config = dict(
    n_layer=16,
    d_model=160,
    head_dim=64,
    d_mlp=512,
    vocab_size=8192,
    tie_embeddings=False,
    parallel_block=False,
    init='normal',
    init_std_o=0.0,
    lr_mult_up=0.83,
    grad_clip=2.0,
    warmup_steps=200,
    final_lr_fraction=0.0,
    batch_tokens=32768,
    steps=4557,
)
MLP neurons of a small language model. Each row is named by its layer, matrix (gate and up: input weights; down: output weights) and neuron, and shows model dimensions 32-159. Each number is 128 + 24 x the weight over its row's rms, rounded and kept within 0 to 255. A neuron's up and down rows have the sign that makes its largest values positive.
After each neuron's rows, "fires on" lists the tokens most often at its 100 highest values on Wikipedia text that the model never trained on; "raises" lists the tokens whose logits its output raises most directly, leaving later layers aside.

L3.gate437 [ 98 102  75 149 118  98 138 162 101 114 118 125 158 125 118 128 104 177 137 154 138 117 140  71 138 106  90 118 129 120 145 133 104 148 112  97 135 147 150 107 125  90 144 121 152  86  81 103 137 138 121 139 112 131 154 168  95 139 129 127 139 118 136 103 110 133 148 127 129 121 108 109 149  61 109 100  80  97 136 125  97 115 113 153 184 168 119 112 154 106 129 128 150 127  73 156 118 162 143 135 106 147 121  95 166  66 138 146 102  97 120 143 109 104 146 154 139 134 133 133 134 127 133  75 132 120 140 160]
L3.up437 [101  92 104 174 128 121 115 154 107 148 146 169 158 105 140 173 114 177 138 175 143 125 133 128 122 103 132 112 127 106 135 145 102 140 138 126 144 117 152 123 130 115 135  96 157 121  97  80 140 146 106 139 105 115 143 140 129 101 150 102 160 134 191 129 144 122 155 137 174 100 102 106 173  83 128 140  97 108 112  97  99 129 121 131 181 131 131  91 174 130  88 128 170 103 106 160 145 122 149 123 126 132 148  94 167 128 113 138 100 103 102 153 107 117 106 109 115 111 150 140 126 117 125  97 155 139 147 153]
L3.down437 [103 113  81 101 121 132  97  93 144 148 125 169 137 100  94 152  96 147 141 164 113 125 166 102 140 119 134 126 164 156  89 142 134 143 122 102 117 107 112  96 175 118 117 113 137 128 143 105 113 149 116 110 141 141 168 106 109 142 140 133 141  99 117 112 130 123 129 153 142 159 108 123 134  94 137  95 159  94 135 110 105 157 159 115 126 117 138  71 154 139 150 141 119 137 103 105 160 121 148 154 112 108 149  86 164 119  98 136 124 124  85 165 118  89 143 133 152 135 152 146 163  79 106  93 136 125 166 181]
fires on: " First", " national", "Personal", "National", " Real", " official"
raises: "ly", "s", ",", " ", " and"

L4.gate7 [107 121 167 145 138 153  92 116 130 110 153 135  99  98 153 136 117 147  92 137 112 105 153 111 111 167 137 124  95 144 107 116 138 128 125 148 150 101 161 126 149 164 111 114 105 154 102 115 181 145 124 101 110 135 136  93  92  81  70 127 136 140 138 118 139 118 119 118  98 145 130 106 137 139 168 128 127 123  90  99 177 112  74 160 131 121 136 191 147 121 110  92 119 115  94 134 168 176 147 162 119 114 110 110 148  97 131 132 120 133 125 101 172 128  99  97 113  75 133  75 103 151 135 107 101 104 125 151]
L4.up7 [117 145 125  87 131 179 105 105 113 138 137 110 106 111 103 143 117 124  68 126 115 109 136 105 107 180 110 147 136 124 119 100 134 101 142 143 118  98 149 113 126 166 115  74  72 156 135 132 143 127  84 119 115 143 110  81 110 159 174 117 152 155 125 119 146 129 144  94 115 136 124 149 122 118 139 142 136 139 123 111 151 121  97 142 127 108 156 183  97 134 136 115 102 165  92 111 154 144 138 161 114 133  96  82 148  92 146 178 101 156 150 102 158 111 129  83 114 123 148  75 119 179 120 145  99 120 149 141]
L4.down7 [128 131 104 124  92 138 107 131 126 110  67 149 149 160 176 113 130 118 126 140 137 122 148 137 119 128 128 120 104 110 136  97 151 137 154  54 151 153 104 149 156 119 143 129 179 129 137  85 109  95 146 115 132 135 138 110 127 149 129 118 155 108  69  93 145 186 116 120 104 149 105 117 114 144 137 109 174  76 134 154 151 130 129 179 116 137 154 146 110  98 129 130 165 126 136  83 141 153 117 132  74  81 100 100 118 135 112 127 106 135 169 118 119  84 129 115 111 111 141 109 116 156 178 131 163 109 143 107]
fires on: "0", " tour", " deal", " label", " together", " cover"
raises: "s", "ts", "t", "if", "its"

L4.gate179 [107  98  61 103 106 110 103 139 139  95 152 103 105  81 142  99 114 175  97 118 110  95 174 117 104 115 124 179 157  96 108 113 155 162  67 148 147 153 111 120  98 129 141 131 133 120 152 151 118 143 130 150 142 112 164 170 142 118 119 182 131 110 138 124 147 129 133 140 140 125 144 126 168 113 112  90 189 100 134 147 124 129 106 141 154 109 120  84 154 138 110 124 108 104 114 164 129 151 171 123 150 158 156  84 114 129 186 141 138 118 121 131 151 118  80 126 172 122 163 143 108 125 137 135 125 141 150 100]
L4.up179 [ 95 110 122 143 121 142  83 120 150 112 175 115  88 111  86 135 146 156 101 134 151 102 151 121 107 134  97 138 122 136 136 110 163 166  79 114 138 138  92 143 122 126 147 124 128 148 114 140 164 123 114 132 148 122 103 118 115 134 106 117  97 156 130  91 128 145 133 170 152 135 165 153 154 128  73  81 158 115 150 176 133  96  96 106 123 117 126 121 143 114 118 113  87  99 142 127 131 145 168 107 110 136 142  79 174  84 131 149 110 132 104 124 107 146  77 108 167 118 137 138 110 116 115  94 124 122 195 136]
L4.down179 [ 83 124 186 152 107 151 158 140 141 146 159 143 132 106 128 127 122 144 147 162  93 161 149 123 149 129 125 105 125 126 107 131 187 127 157 116 185 116 124  83 137 158 136 128 133 141 137  94 121 133 132 109 122 121 178 137 141 134 114 116 159 104 136 118 134 143 136 162 161 102 139 201 135  85  93 104  90 119 144 141  95 137 132 108 134  98 126 126 153 129 120 128 136 137 116 127 128 135 114 112  76 100 118 115 128 159 131 158 125 177 125 137 147 170 108 123  80 118 123 129 123 120 115 122 116 136 138 167]
fires on: " Men", " Man", " Conference", " Top", "1", " Award"
raises: ",", " and", "e", " in", " of"

L11.gate365 [138 173 140  91 134 147 124 148 155 141 120  94 146 130 117 159 149 107 146 106 139 104 154  89 165 147 152 145 121 119 142 157 118 128 111 139 135 170 146 159  86  97 100 168  85 141 113 142 156 106 120 121  99 110 136 127 186 137  98 111 150 110 137  96 138 138 156 146 133 120 122 112 137 181 110 141  92  90  85 138  85 125 112 149 137 130 125 158 119 173 135  92 162 133 115 115 159 180 128 123 114 120 152 148 161 131  89 177 101 110 105 172 132 145 123 129 136 131 136 108 119 130 122  98  98  91  99 134]
L11.up365 [121 140 125 140 144 140 139 129 109 134 184 140 153 135 105 135 120 123 163 110 145 113 114 137 188 150  84 138 137 161  93 138 100 150 120 124 127 126 143 129 123 103  85 148 114 134 148 116  98  93 132  82 112 123 147  89 179  98  89 158 112 113 143 120 137 127 146 129  78 144 170 117 149 145 144 155 130 146 142 130 106 139 133 185 136 172 125 173 138 148  88 162 143 124 142  91 137 166 158 124 166  87 168 122 179 165 123 144 120 150 118 149 107 143  95 122 157 170 120 112 115 150 153 121 116  71 120  93]
L11.down365 [126  98  95 101 120 109 112 118 115 166 138 161 134 128 106 142 120  99 122 146 122 135 108  77 133 102 160 151 122 122 125 145 113 161 115 106 117 159 105 121 118  95 150 168 156 148 112 116 163  97 125 117 136 103 178 157 149 110 152 179 144 126 127 117  86 149 155 145  99 126 110 170 135 138 128  97 181  81 117 113  72 121 115 120  95 136 127 133 120 102 132 117 153  87 144 104 163 121 112 160 115 116 104 147 111 133 134 161 137  94 178 151  95  91 131  99  87  81 149 126 111 129 128 117 130 126 150 133]
fires on: "'"
raises: "s", "es", "e", "ed", "it"

L10.gate364 [110 124 120  93 124 104 190 101 102  66 111 152 116 106 120 115 116 150 133 139  92 158 123 102 127 131 129 122 187 110  99 142 116 107 140  75 145 102  75 115 147 138 128 154 125 122  87 130  95 111 120 162 148 119 104 145 135 121 139 100 127 134 114 143 131  93 135  98 113 130 143  69 120  70 106 125 145  99 120 142 130 131 130 166 125 105 119 149 128 122 104 142 120 117 112 158 127 118 110 127 114 113 162 132 101 144 126  78 176 126 122 178 144 103 132 114 156 117 137 140  95 134 143  92 172 101  94 130]
L10.up364 [140 107 132  77 121 106 156 125 128  97 124 132 119 114 172  96 164 128 168 104 117 108 133 104 152 110 106 109 109  97 115 134 120 125  98 158 117 127 133 151 147 156 119 163 137 104 131 156 113 153  90 142 116 142 110 134 109 111 106 133 107 149 104 139 162 117 152 120 167 117 112 121 112 124 135 140 100 119 149  90 137 149 126 178 159 115 107 174  87  83 134 123 157 143 131  91  72 121 159 115 133 105 139  98  99 109 106 100 118 171 141 128 182 129 102 108 108 137 120 107 100 122 141  73 140 120  93 147]
L10.down364 [140 125 128 135 125 147 120 133 133 138 145 175  86 103 109  91 143 123  92 161 104 151  72 104 111 104 130 163 122 122 123  82 117 173  99 132 109 127 167 120 118 143 121 157 149 109 149 117 143 159 124  95 109 127 119 157 112 137 167 168  94 101 118 115 140 111 157 137 142 155 176 158 131  77 137 168 126 119 103 102 162 149 147 133 117 110 116 140  97 124  79  99 134 122 133 135 126 100 177 116 124 146  88 126 153 100 128 149 170 151 125 131 137  94 132 116 139 129 138 108 105 113 123 122 139  95 112 134]
fires on: "\n"
raises: "===", "\"", "-", "Note", "ps"

L8.gate428 [112 132 143 134 101 117 110 103 134 126 137 193 168 142 113  87 132 119 152 155 151 111  99 126 149 147 129 105  98 120 153 106 118 118 127 135 117 156 181 136  96 141 148 131 145 130  83 158 149 133 139 139  99 153  92 153 156 114 151 126 138 164 137 110 136 152  92 118 103 120 107 145 117 156 134 173 115 158 141 143  92 180 141 130 109 101 121 129  98 159 112 156 142 111 164 108  59 136  83 137 133 152 125 111 154 143 122 141 114 124  99  94 108 144 121 121 116 100 135 129 102 164 156 133 104  97 162 125]
L8.up428 [134 157  81 133 148 122  90 132 132 135 184 124 119 158 159 114 135 108 121 159 136 113 160  77 113 111 126 125 163  97 106 100 106 130 100 124 139 120 155 104  40 149 114 126 113 127 135 157 156 120 170 129 168 174  72 141 109 120 127 101 150 167 149  92 105 121 102 107 101 188 133  77 129 117 151 102 138 132 116 148  97 152 119 112 100 118 153 131 137 173  98  83 147 151 118 125 112 158 123 130  92 171 111 128 115 134 118 101 141 143 125 123 129 128 151 127 110 151 108 153 119 145 131 123 122 156 130 147]
L8.down428 [137 113 115 133 131 134 114 128 122 148 144 165 133 108 117 148 130  86 116 107 150 135  91 131 154 146 100 126 163 136 102 176 103 139 135 143 155 116 137 128 103 144  92 121 146 144 135 125 122 131 110 128 134 138 141 136 107 140 128 134 108 103 186 130 106 146 140 126 108 131 127 109 128 128 108 129  88 103 108 153  49 185 110 127 103 107 148 144 125 179 137 120  96 111  99  96 116 158 108 130  85 135  85 142 164 134 106 177 117  90 110 124  77 140 105 133 148 135 172 151 133 106 123  72 193 142 138 176]
fires on: "ri", "lo", " Le", "rin", "ro", "li"
raises: "ed", "ly", "ally", "s", "ad"

L7.gate268 [135 113 131 146 104  70 158 108 100 114 146 116  92 123 132 108 118 115 138 131  85 100 136 113 115 112 121 115 103 144 116 173 114 149  86 158 143 172 126 128 144 109 102 144 125 151 111 119 113  79 144 106 169 159 106 142 142 150 120 133 159 147 131 141 137 176 115 162 124 148 162  92 131 184 167  99 104 145 164 177 116 103 109 135 126 122  97 117  89 101  79 100 117 118 155 102 153 112 146 150 113 168 106 129 136 135 146 163  93 127 111 109 115 162 130 127 131 105  80 153 121 143 102 147 129 108 173 112]
L7.up268 [118 120 166 130 112 152 133 125 139 163 178  75 168  81 140  92 111 130 103 135 103 132  96 119 109 157 134 107 138  95 148 126 139 105 119 124 129 158 128 156 124 139 135 179 119 155  85 129 152  99 117 107 120 140 138  89 110  89 135 139 129 106 113 182 106 104 125 128 114 106 157  97 149  97 152 135 141 151 148 144 142  86 151 121 141 137  91 111 118 111 113 124 142  89 143 161 151 108 148 146 139 141  86 127 143 129 132 102 170  85  94 130  95 142 192 119 132 154 137 156 123 125 108  95 148 159 105 112]
L7.down268 [169 131 160 125 169 120 121 138 119  88 133 116 122 121 101 148 122 113 109 100  82 110 148  98 157 141 111 137 127 136 124 140 118 131  93 105 122 140 123 139 124 125  86 139 137 139 107 148 110 100 126 107  98 131 105 184 187 163 123 116 157 117 116 142 131 120 143 140 130 110 135 160 122 131 205 129 123 145 156 150 138 114  92 131 168 129  77 160 121 162  90  91  80 155 111  89 108 160 100 124  88 137 154 102 116 168 115 157  74 134  96 159 125 131 127  77 134 129 104 143 139 130 164 154 148 164  75 118]
fires on: "able", "sum", "2", " charge", "k", "id"
raises: "ment", "ement", "lane", "ed", " to"

L5.gate53 [169 124  80 140 140  89 112 150 178 118 182 123 161 119 132 128 125 110  87 122 163 134 119 107 112 128 142 166 109 138 126 118  95 160 129 133 103 129 104 137 137 135 164  65 137 119 157  92 153 123  90 162 131 143 143 141  99 113 107 143 146 129 115 181 112 129 100 158 111  90 158 144 156 122 147 122 164 126 144  93  68  89 128  82 106 144 117 112 103 150 145 156 112 122 127 147 162 138 136 117 171 117 140 149 152 113 110 133 128 149 143 117 109 172 139 124 129  96 111 168 117 111 136 157  99 124 141 176]
L5.up53 [205 102  89 152 139  99 135 133 135 116 177 117 132 159  96 124 131 112 119 136 142 107 112 105 107 138 110 145 125 125 156 113 148 159 124 118 114 151 111 116 128 151 132 101 136  84 161  81 158 121 114 189 150 132 158 144 110  83 119 120 109 126 148 125 143 100 118 131 129  91 118 137 131 148 137 126 146 167 108 100  70  90 116  60 101 137 127 156 130 116 133 152 138 133 131 152 144 129 127 148 181 126 120 128 155 102  86 140 125 159 130 127 116 126 111 115 125  91 150 127  80 117 147  85 100 136 104 129]
L5.down53 [ 83 183 155 105 154 163 115 152 111 169 136 182 125 140 155 159 133 102 134 134  97 138 171 153 124 148 121 137 139 150  81 135 130 128 163 110 168  94 165 110 132  97 125 128 164 134 110 124 147  95 143 104 124  98 127 104 142 186 109 137 148 119 130 122 109 100 123 140 125 165 125 143 155 135 113 123 126 122 141 113 148 121 123 147 106 136 140 111 109 159 106 120  93  96 180 144 116 128 147  84 115  89 140 109 144 152 149 101 111 127 108 163 106 149 173  76 115 156 102 137 164 119 165 161 128 147 114 161]
fires on: ")", ".", " Na", ",", "ura", " of"
raises: " and", " ", " the", ",", "."

L4.gate95 [113 118 139 182 136 138 119  92 117 115 126 117 140 174 138 103 138 106 139 135 158 141 152 148  97 134 158 133 144 132 112 121 113 116 101 120 119 148 129 132  95 143 145 153 142 121 107 200 137 139 120  68 151 140 126 113 114 142 135 127  99  70 144 131 161 137  96 125 128  98 102 123 125 102 106 140 157 113 107 129  82 118 138 143 141  95 146 108 146  97  92 128 101 120 130 154 118 139 184 162 129 128 132 107 130 132 127 135 145 132 155 132 179 147 187 184 154 169 117 165 129 112 167 138 136 106 149 136]
L4.up95 [105 120 115 127 124 155 115  73 102 101 111 107 132 159 104  90 111  92 143 164 187  96 165 119 132 160 177 146 106 116 139 133 126 137 134 133 157 136 118 142 116 136 127 149 135 120  70 120 122 156 155 105 159 151 147 138 133 111 104  91 115  99 153 132 170 141 125 114 106 115 156  89  82 136 114 112 153 128 127 112 103 123 109 130 121 108 162 114  85 111 169  81 131 143 116 134  93  96 165 137 142 103 104 136 130 108 134  91 107 145 101 156 146 108 157 186 132 123 135 123 133 115 137 185 160 158 108 156]
L4.down95 [124  99 164 176 126 150 108 107  95 119 130 136 148 154 147 116  85 111 153 156 140 106 136 149 113 112 140 165 141 188 103 144  91 150  94 160 123 129 132 133 104 146 131 130 134 139 143  97 127 179 146 106 146 150 148 139 113 137 124 138 127 103 119 148 131 163 107 131 129 138 112 123 147 140 118  85 125 127 157 138 106 113 129 131 113  86 159  68 138 142 130 117 150 155 151 121 139 134 157 127 136 148 114 102 148 134  98 186 161  68 150 153 131 150 168 128 129 152 104 146 155 114 153 108 152  87 125 131]
fires on: " of", " El", " Los", "und", "har", "ur"
raises: "ling", "”", "ity", "ren", "ities"

L3.gate321 [123 141  71 151 119 124 142 143 108 160 124  87 153 121 112 124 112 110 134 110 138 137 139 156 119  99 119 118 127 160 100 100 153 133 133 177 124 159  79  92 186 105 119 170 107 123 142 144 149 148 119 142 123 117 126 137 136 108 133 128 125 129 126 106 123 132 115 173 154 109 142 163 108 148 127 118 154 137 135  84 159 134 109  91 135  98 136 138 129 106 169 141  99 159 128 118 109 117 140 166 131 137  88 133  89 110 161 159 100  69 151 158 154 108 144 125 141 151 153 123 123  85 116 144 140 141 116 147]
L3.up321 [152  99 138 151  96 128 123 128 137 158  97 109 163 155 102 135 114 116  53 144 143 121 103 137 129 172 126 121 151 192 106  87 104 190  99 102 120 174 154 127 156  90 141 162 114 138 134 191 137 145 124 110  93 130 116 123 129 126 140 117 116 114 147 101  93 153 112 128 132 129 122 137 121 138 126 131 121 120 129 127 156 137 133  95 141 105 128 125 156  94 121 148 103 124 159  77 160 154 134 160 127 103 125 123 132 119 117 145 127  74 108 101 135 123 152 119 135 128 140 166 150 137 134 149 201 163 144 108]
L3.down321 [169 130 141 142 107 148 139  99 131 156 124 107  73 127 116 108 113  84 131 101 159 137 123 129 103 101 132 150  92 146 105 112 123 209 133 154 136 110 119 119 163  95 143 126 139  73 123  97 171 126 134 132  86 160 154  91 105 150  97 134 151 112 132  79 148  98 110 134 169 136 148 147 165 126 119 123 126 118 103 138 145 132 143 128 108 126  92 100 108 155 116  83 113 150  87 118 130 144 159 117 127 141 131 112 156 120 100 163 143 153  89 154 166 139 123 131 146 132 151 114  99 133  88 119 185 122 140 127]
fires on: "3", "2", "8", "See"
raises: "rd", "”", "der", "\"", " Votes"

L8.gate264 [136 120 151 106 135 119 122 155  97 116 141 129 112 146 137 156  92 110  57 178 109 149 133 168 140 140  86 133 171 177 151 107 132 126 131 121 139 159 112 138 112 146 144  88 146 159 136 127 137 120 111 135 151 108 129  82 104 110 138 151 110 124 148 180 109 155 111 132  80 106 118  88 125  92  85 122 116 148  95 108 117 145 139  93 186 145 138 144  94 107 131 147  92 140 131 143 111 124 128 113  91 130 140 158 144 121 178 114 117 138  95 113 120 122 149  74 163 132 117 110 137 143 157 131 114  90 148  93]
L8.up264 [ 65  90 141 143 150 109 158 109  72 146 135 110 144 145 134 146 112 120 130 116 172  91 123  87 148 151  98 110 133 123 116 162 115 189 134 105 122 171  90 140 142 119  91 131 112 132 143  99 132 127 162 137 117  79 131 115 153 136 152 142 121 114 154  96 116 148 126 122 127  89 128 114 108 142 111 129 102 108  75 173 146 132 121 138 150 136 162  91 131 129 112 160 148 152 100 119 110  86 115 143 110 143 135 149 129 145 126 107 122 108 107 180  88 105 129 110 149 128 103 126 114 122 137 111 126 128 171 124]
L8.down264 [113 104 145  88 124 138 110  90 135 117 128 142 125 114 138 128 158  90  97 142 110 144  89 114 142 108 124 100 132  89  88 147 155 130 127 147 122 156 101 135 130 113 146 115 123 160 167 120 172 149 120 130 135 143 198 119  85 113  94 144 179 115 149 132 179 148 160 130  77  95 154 101 131 100 102 123 161 118 118 118 129 136 156  95 148 103 143 137 148 109 171 138 137  89 131 107 122 141 129 138 118 128  95 135 120 115 124 120 116 107  84 125 151 117 113  94 136 200 154 118 159 106 103 126 155 108 121 126]
fires on: "s", "er", ".", "t"
raises: "ress", "ate", "less", "ator", "ates"

L7.gate361 [ 99 123 168 151 107 133 144 129 122 127 145 127 124 117  83 154 127 125 155 114 140 116 143 136  87 109 141 140 139  74 134 147 139 135 128  96 125 132 126 127 114 156 146 124 134  87 109 105 130 129 131 110 133 112 134  91  87 138 129 105 140  66 153 162 143 120 140 120 127 116 121 130 188 118 154 104 168 128 155 146 103 148 130 142 180 152 132 136  94 136 145  91 122 122 117  93  89 138 130 131 150 193 155 112 101 172 132 129 119 138 130 168 152 171  75 122  80 114 125 125 121 217 115 147 112 114 122 112]
L7.up361 [ 95 159 144 154 122 139 167 134 152  84 135 125 123 135 104 150 107 117 168  90 150 101 145 106  86 123 164 151 125  93 121 134 153 179 100 112 137 151 122 120 125 164 139 155 121 111 105  99 136 137 121 122 137 104 160 130 114 133 110 102 129  71 147 144 130 122 150 139 117 129  91 163 165 119 166  98  99  98 160 158 131 161 136 120 160 135 138 131 120 111 171 142 143 110 126  97 113 127 136 133 140 197 112 150 134 149 159 134 176 141 146 113 160 116  86 131 139 122 140 138 137 214 129 141 100 138 110 107]
L7.down361 [133  98 145 158 138 146  95 131 124 143 137 165 102 144 163 137 136 156 153 139  81 166 138 108 152  95 142 116 107 154  86 146  86 138 113 118 146 144 136 103 162 139 132 109 149 138 156  99 128 102 115 115 186 176 179 130 124 199  96 133 128 158 118 150 102 163 115 155 129 164 109 130 135  88  96 143  97 123  98 110 144 132 126 109 117 111  92 114 137 165 123 128 105 153 114  63  92 147 144 156 123  99 103 133 151 124  79 127 100 124 133 128 117 154 141 130 142 158 132 119 122 144 148 105 164 100 112 146]
fires on: "y", " Me", "ol", "d", "a", "ri"
raises: "s", "ing", "ation", "able", "um"

L2.gate76 [153 112 119 142 142 100 171 169 137 146 109 124 113 152 104 122 133  89 125 121  96 122 117 105 162 105 103 140 149 135 123 127  66 131 141 127  96 148 157 121 146 154 155 131 171 135 121 104  94 111  99 106 141 105 144 138 140 139  89 170 111 174 134 146 125 131 118 106 137 140 129 150 105 108 107 100 104 126 108 106 164 120 118 131 153 180 181 113 171  96  90 123  93  81 181  83 108 157 108 142 171 141 130 106 155 110 163 106 167 131 125 153 103 125 150 117 126  99  55 158 111 169 125 126 124 108 126 124]
L2.up76 [140 130 117 137 124 160 159 153 184 104 121 110 143 135 124 159 145 112 142 147 114  99 117 163 118 106 109 130 109 134  95 148 120 128 134 119  88 108 111 110 137 151 143 115 137 164 107 133 163 127  98  87 137 141 134 154 143 131 107 205 158 150 154 117 116 138  91 124 140 131 148 147 108 120 109 123 147 103 121 142 170 107 112 123 118 122 151 149 142 103 144 165 120 136 128  69 170 109 103 164 137  97 108 127 127 157 139  98  95 119 152 161 102  98 197 153 116 141 112 126 114 150 174 173 115 108  89 164]
L2.down76 [107 144 118  93 170 157 113 159 109 139 108 154 100 121 146  89 143 103 112 116  81 169 113 121 134 112 126 174 177 145 125 147 116 129 105 109  99 120 148 145 136 143 136 118 134 192  99 145 145 151 134 127 174 114 175 169 144 146 106 154 145 123 117 153 134 129 137 150 143 143 101 122 108  92 147 133 139 116 121  88 140 121 150 100 122 135 138 102 144 162 118 140 151 118 138  82 108 106 131 154 125 105 115 119 141 159 100 142 136 119  88 117 129 160 140  81 106 145  93 173 124 137 143 118 157 102 109 154]
fires on: " —", " HUN", "FRA", " FRA"
raises: " ", "-", "s", ",", "f"

L7.gate72 [105 112 123 127 132 133 125 104 101 110 152 143 126 133 130 106 116  85  96 135 159 146 115 119 104 160 138 171 150 119 102 162 132 116  93 137  93 144 106 156 137  99 130 147 118 165  77  93 129 148 120 162  87 134 149 159 137 137 105 116 138 153 104 123 111 155 180 101 130 132 145 133 142  97 125 144 146 151 108 136 104 117 109 121 152 118 152 178 134 176 162 161 175 148 125 157 163 135 169 119 129  97 121 122  95 181  85 192 113 133 138 153 104 140 166 123 168 130 156 138 139 117 178 141 120 134 110 139]
L7.up72 [ 92 146 146 110 161 130 126 136 106  65 103 126 129  97 121 108 112 108 135 164 106 114 123 128  93 132 111 149  89 132  98 176 154 129  97 114 119 162 130 113 128 112 151 135 114 138  68  96 113 159  92 161 105  86 139  88 140  98 126 125 134 135 115 113  90 126  90 165 124 123 157 113 148 134 136 156 113 179  94 139 115 146  82 118 125 143 123 160 115 101 136 121 115 126 146 175 153 139 131 106 113 102 100 148  98 130 155 138 108  81 111 149 125 129  93 171 161 150 142 109 145 124 128 154 133 106 130 107]
L7.down72 [112 127 140 125 125 173  95 119 103 143 128 147 141 122 122  88 109 127 135 132 149 132 115 157 115 147 140 139 138 125 167 112 147 156 116 119 124  94 142 143 121  81 123 151 103 102 129 101 108  99 161 156 151 136 141 110 129  90  99 152 118 107 124  98 154 112 159 177 160 151 116 119 117  98  96 137 157 120 101 117 133 166 147 115 169 117 103 168 116 127 126  99 127 139 120 114 121  84 123 124  96 100 141 176 165 185  76 191 101 143 127 172 127 111 123  95  99 144 145 174 119  69 142 146 111 139 128 138]
fires on: "1", "9", "2", "8", "0", "3"
raises: "9", "6", "5", "8", "1"

L8.gate381 [146 125 133 161 114 142 117  97 155 130 120 131 120 124 115  86 122 106 105 103 129 109 152  93 154 167 113 136 147 128 144 150 105 103 117 200 146 109 151  83 138 144 137 115 129 137 108 129 149 121  92 130 131 144 137 131 131 105 134 119 179 104 138 162 135 123 134 143 122  94 162 117  98 121  89 158 111 189 127 136 110 112  99 119 178 162 192 116 104 130 114 152  73 124 130 140 143 134 143 141 157 119  94 132 111 108 149 137 124 147 177 120  74 154 116 142  97 105 132 146 120 130 133 100  97  98 115 101]
L8.up381 [123 104  85 136 139 158 125 119 135 165 116 125 116 104 131 149 163 102 101  88 135 115 171 109 121 122 168 130 160 127  93 128  94 125  93 143 161 102 129  78 127  99 119 126 128 114 107 101 149  81  73 118 131 133 169  97  92 143 138  87 150 120 119 136 130 161 133 131 124  83 137 131 127 135 114 160 110 160 134 124 149 137 106 125 158 107 206 138 110 114 103 138 109 125 115 135 141 113 132 162 127  92 100 125 143 142 121  99 121 140 145 108 104 175 134 147  93 119 103 146 103 138 104  89 127  71 126 121]
L8.down381 [115 155 119 114 148 112 114 110 137 139 191 131 138 125 103 178 123 110 127 140 104 155 144 154 155 126  67 106 139 139  62 134  99 153 145 111 150 123 125  85 129 123 125 139 144 153  97 128 107 141 132 111 143 117 119 157  85 125 112 148 142 133 151 120  99 151 123 136 180 193 116 169 141 139 108 120 153 103 155 140 153 110 127 164  88 122 165 146 152 165 153  98 132 103 128 101 109 138 128 137 108 103 129 107 128 129  95 128 119 165 117 111 115 121 103  92 137 140 108 140 145 130  87 109 153 110 145 150]
fires on: ",", "0"
raises: " and", "s", " ", ",", "ing"

L7.gate59 [112 122 168 118 125 153 116  90  94 122 139 147 133 122 114 100 130  86 134 115 106 147 113 119 120 128 132 150 121 142 127  98 110 126 132 156  85 175 109 131  96 136 165 176 121 103 155 116 181 121 115 125 101 123 162 139 108 139 115 113 144 149 112 109  94 120 153 108 120 158 117 128 140 146 140 144 129  87 102 114 116 117 150 118 162  91 124 144 127 106 125 119 146 132  94 117 115 114 123 170 142 111 168  97  90 151 126 141 121 136 104 158 138 121  61 166 105 116 173 147 106 141 134 110  96 105 143 105]
L7.up59 [107 137 154 127 145 149  99 104 112  93 170 138 124 109 135 119 123 111 131 126 124 141 101 151 100 123 114 140 127 126 105 113 131 133 144 126  96 141 153 129 124 117 181 144 133  85 114 141  99 115 142 141 123 136 154 120  71 133 166 140 154 114 109 144 109 148 148  92 121 119 141  83 139 117 130 182 145 107 105 117 123 155 146 117 123 102 110 131 131 157 148 150 112 120 140 150  96 143 111 149 139  94 145 113  75 129 166 159 163 124  99 160 166 130  70 129  87 169 157 136 133 103 122 133 143 133 126 117]
L7.down59 [107  85 146 127 163 161 137  98 118 120 172 155 104  95 115 139 103  67 116 149  95 142  91 107  98 143 110 121 121 134 103 111 103 156 116 119 113 140 124 144 127 122 132 149  90 139 132 131 126 172 109 137 150 135 143 132 157  98 131 142 124 148 121 120 105  94 140 116 125 149 167 105 118 135  71 119 172 122  98 140 139 131 128  97 167  94  99 123  43 130  94 123 149 150 107 144 146 111 100 136 140 127 151 131 133 128 105 167 119 147  80 159 120 128 124 137 114  89 136 160 113 136 144  87 169 126 100 129]
fires on: "\n"
raises: "===", "==", "ps", "nd", "1"